Weights of a small transformer language model.
Architecture: RMSNorm before each block, rotary positions, untied embeddings.
Training: a variant of Muon for these matrices, 914M tokens, 6604 steps.
MLP neurons of a small language model. Each row is named by its layer, matrix (gate and up: input weights) and neuron, and shows model dimensions 384-479. Each number is 50 + 10 x the weight over its row's rms, rounded and kept within 0 to 99. A neuron's up and down rows have the sign that makes its largest values positive.
After each neuron's rows is what it responds to, as a language model described it from the Wikipedia text at the highest values.

L6.gate953:49 51 65 60 61 38 41 50 50 52 46 41 66 52 39 42 62 47 48 51 55 45 52 54 59 63 53 31 49 58 56 53 44 55 54 42 48 67 47 38 47 50 58 39 52 46 67 66 53 54 48 34 42 45 44 65 44 68 61 46 46 57 51 48 48 53 68 53 48 48 50 63 53 62 51 61 35 33 55 48 47 61 35 55 48 69 57 65 53 45 45 55 55 44 46 40
L6.up953:40 40 56 46 58 42 41 41 52 29 45 48 58 42 45 34 43 54 39 68 47 45 62 38 56 41 58 46 35 51 55 49 53 54 40 49 52 40 33 55 46 67 51 34 42 46 29 60 47 51 54 54 36 39 36 58 52 67 48 60 37 47 63 43 51 55 68 58 53 43 46 45 49 56 36 48 43 57 54 44 51 58 52 45 29 33 37 71 68 41 48 60 72 51 44 44
Description: Prepositions like in, into, with and section-heading or sentence ends that introduce a table, list, book or volume next, e.g. depicted in, published in.

L3.gate1190:47 24 52 33 45 42 36 60 56 47 46 47 46 66 48 42 44 61 49 43 48 64 51 15 31 63 52 65 56 51 54 59 48 47 48 51 40 72 54 53 73 41 64 52 33 50 40 58 54 38 44 50 34 45 35 55 54 49 45 38 54 48 39 47 45 49 66 76 65 45 46 58 41 46 57 36 34 52 62 61 42 54 45 45 41 52 53 44 35 48 53 56 44 52 60 50
L3.up1190:43 57 53 54 63 59 63 45 40 30 68 46 53 54 56 66 20 79 41 49 56 47 53 63 69 59 36 53 50 56 61 51 61 36 23 50 55 46 48 52 44 13 58 43 46 48 66 51 47 43 39 46 59 60 33 48 53 70 56 56 39 48 53 56 49 57 48 47 64 34 55 49 43 53 58 49 42 51 54 63 53 55 29 37 36 59 57 37 65 64 62 36 67 46 64 41
Description: Colons (and other punctuation or linking words) ending a clause that announces an itemized list, often after a number, e.g. "three kinds of delimiters:", "six strategies:", "divided into:".

L6.gate2047:58 58 52 46 61 52 50 50 27 48 55 50 54 70 38 56 41 55 47 52 46 45 54 48 47 74 53 49 58 46 38 39 52 38 59 57 49 56 46 53 62 45 51 52 66 43 44 57 40 56 58 46 45 43 47 70 42 64 40 55 54 54 40 47 42 29 69 36 50 59 47 50 41 55 61 50 49 71 62 38 53 39 59 28 49 62 43 68 39 48 50 52 57 42 45 59
L6.up2047:48 36 49 49 63 64 54 61 48 44 52 58 53 37 35 57 27 50 57 41 51 47 50 44 59 48 58 43 68 39 55 37 58 40 43 58 47 42 57 43 63 41 72 48 49 52 40 40 55 45 65 37 54 45 49 75 52 61 68 49 57 31 35 51 53 41 49 41 42 43 27 61 48 64 35 42 23 39 38 39 44 46 64 44 33 52 40 60 51 51 63 49 43 56 47 41
Description: Function words after "member", "elected", "seat" linking a person to a legislature or committee, e.g. Member of Parliament, elected to parliament; also election-table cells.

L6.gate1891:47 47 42 36 46 57 56 63 60 55 58 60 56 60 50 70 48 37 50 62 42 51 68 52 65 67 57 50 45 47 55 69 59 43 51 58 35 69 33 54 38 47 56 45 64 62 50 41 60 44 44 40 56 42 46 59 36 63 43 37 64 57 56 53 55 41 51 61 41 48 49 51 57 43 50 51 23 59 60 47 47 58 52 49 64 58 61 49 57 40 62 60 47 64 59 58
L6.up1891:55 38 48 40 63 37 41 38 47 42 61 54 41 38 52 61 33 48 45 37 50 47 59 58 51 45 54 59 50 36 34 40 21 53 41 56 55 58 50 44 65 59 52 63 48 61 58 41 37 54 55 42 68 60 45 46 62 58 72 51 51 44 55 38 51 60 55 58 49 58 22 54 48 51 51 43 47 45 45 68 63 36 43 67 57 36 45 74 30 62 58 59 53 53 58 55
Description: Transitive verbs just after their subject, such as used, features, demonstrated, in expository prose; also prepositions like on and of, and digits in tables.

L5.gate746:47 45 60 55 38 48 46 50 45 26 41 50 57 36 41 44 62 31 45 69 56 57 51 59 42 44 46 44 58 44 44 64 38 59 72 62 48 47 40 53 38 50 41 48 55 46 69 29 42 64 38 42 46 73 47 61 41 54 52 52 41 41 58 41 60 54 51 52 70 52 36 55 58 54 65 43 46 39 55 51 43 40 40 57 60 47 39 36 41 48 37 44 52 38 49 51
L5.up746:60 67 48 56 49 46 55 44 37 40 47 57 54 49 58 47 58 37 36 51 50 53 42 60 65 49 68 64 52 50 52 47 56 76 72 44 58 41 42 43 47 68 52 51 43 37 50 49 52 51 62 52 39 66 55 36 42 39 54 64 51 32 42 47 59 63 58 44 49 45 48 48 59 43 49 52 58 53 60 50 36 55 52 55 51 66 37 36 32 68 35 55 52 25 75 34
Description: The verb, preposition or comma directly after a long subject noun phrase, e.g. indicated, led to, called for, noted that.

L5.gate2099:45 58 51 57 49 53 63 35 40 54 59 53 43 57 43 44 53 51 50 49 65 62 66 56 48 47 29 55 59 59 62 53 49 45 39 55 47 47 69 48 52 33 52 58 31 46 53 50 41 56 57 45 41 41 53 48 63 59 52 30 58 58 41 47 45 61 52 51 57 33 62 56 51 57 50 48 47 48 33 52 50 29 57 35 49 37 59 55 55 58 45 49 42 58 48 62
L5.up2099:59 56 60 45 34 65 49 37 51 52 36 49 58 48 37 51 63 57 43 37 57 55 43 32 58 36 27 41 56 43 59 40 58 43 41 44 60 61 48 55 33 46 52 65 41 58 55 56 52 50 52 66 45 60 66 47 46 45 36 46 54 58 42 35 61 50 54 44 60 38 64 48 43 59 48 53 49 36 54 74 49 42 51 50 42 41 51 51 40 53 68 49 57 46 60 64
Description: Colons and line breaks that close a lead-in line or == section heading right before a bulleted list or table, e.g. "include:", "the following townships:", "==Coaching staff==".

L3.gate1141:49 37 43 72 56 57 44 59 47 51 46 51 57 42 48 53 50 58 46 49 35 59 67 39 67 66 58 40 50 52 64 53 57 52 48 40 55 24 46 54 71 46 54 54 48 49 62 68 57 66 55 55 55 56 62 63 62 44 58 39 39 43 64 53 37 57 42 57 51 67 50 57 53 34 58 44 51 74 48 39 46 49 55 56 56 51 39 39 70 51 38 64 50 64 45 55
L3.up1141:24 51 55 55 51 53 34 40 48 55 51 36 34 48 59 68 40 54 46 68 68 45 42 56 57 34 42 60 65 63 44 61 29 50 40 40 66 53 40 52 45 44 38 54 44 49 63 46 40 40 42 54 50 67 52 51 58 55 29 58 64 58 64 42 46 44 69 47 48 53 38 47 48 56 48 40 41 38 46 58 59 53 37 61 38 33 53 28 42 46 58 42 58 51 42 49
Description: The word "of" after quantity or part words such as all, most, several, number, second ("most of the"); also other "of" uses and table-cell spaces.

L3.gate1061:49 71 33 46 59 53 43 66 57 40 51 58 56 61 54 64 40 45 33 48 61 44 47 57 49 52 56 76 70 46 48 55 42 59 56 55 75 57 51 52 62 53 51 62 50 29 57 36 43 38 56 72 42 63 49 44 39 56 52 40 27 61 58 35 40 53 55 42 56 47 22 50 49 53 60 50 62 46 45 48 26 48 39 59 53 53 45 73 51 42 29 57 51 44 52 46
L3.up1061:34 51 46 61 39 54 44 38 38 43 67 49 47 56 60 65 38 39 22 31 63 68 40 39 44 45 51 48 62 55 51 47 36 40 68 45 49 48 32 58 52 82 47 61 69 63 62 47 53 45 49 61 56 38 55 33 44 56 57 58 47 60 54 46 50 37 57 50 58 44 47 43 61 58 49 41 58 18 58 50 29 41 58 59 62 53 42 52 45 48 45 49 34 55 64 51
Description: The main verb of a clause, or its first piece, right after its subject, to or an auxiliary, e.g. he considered, to try, which feature, pre-cedes.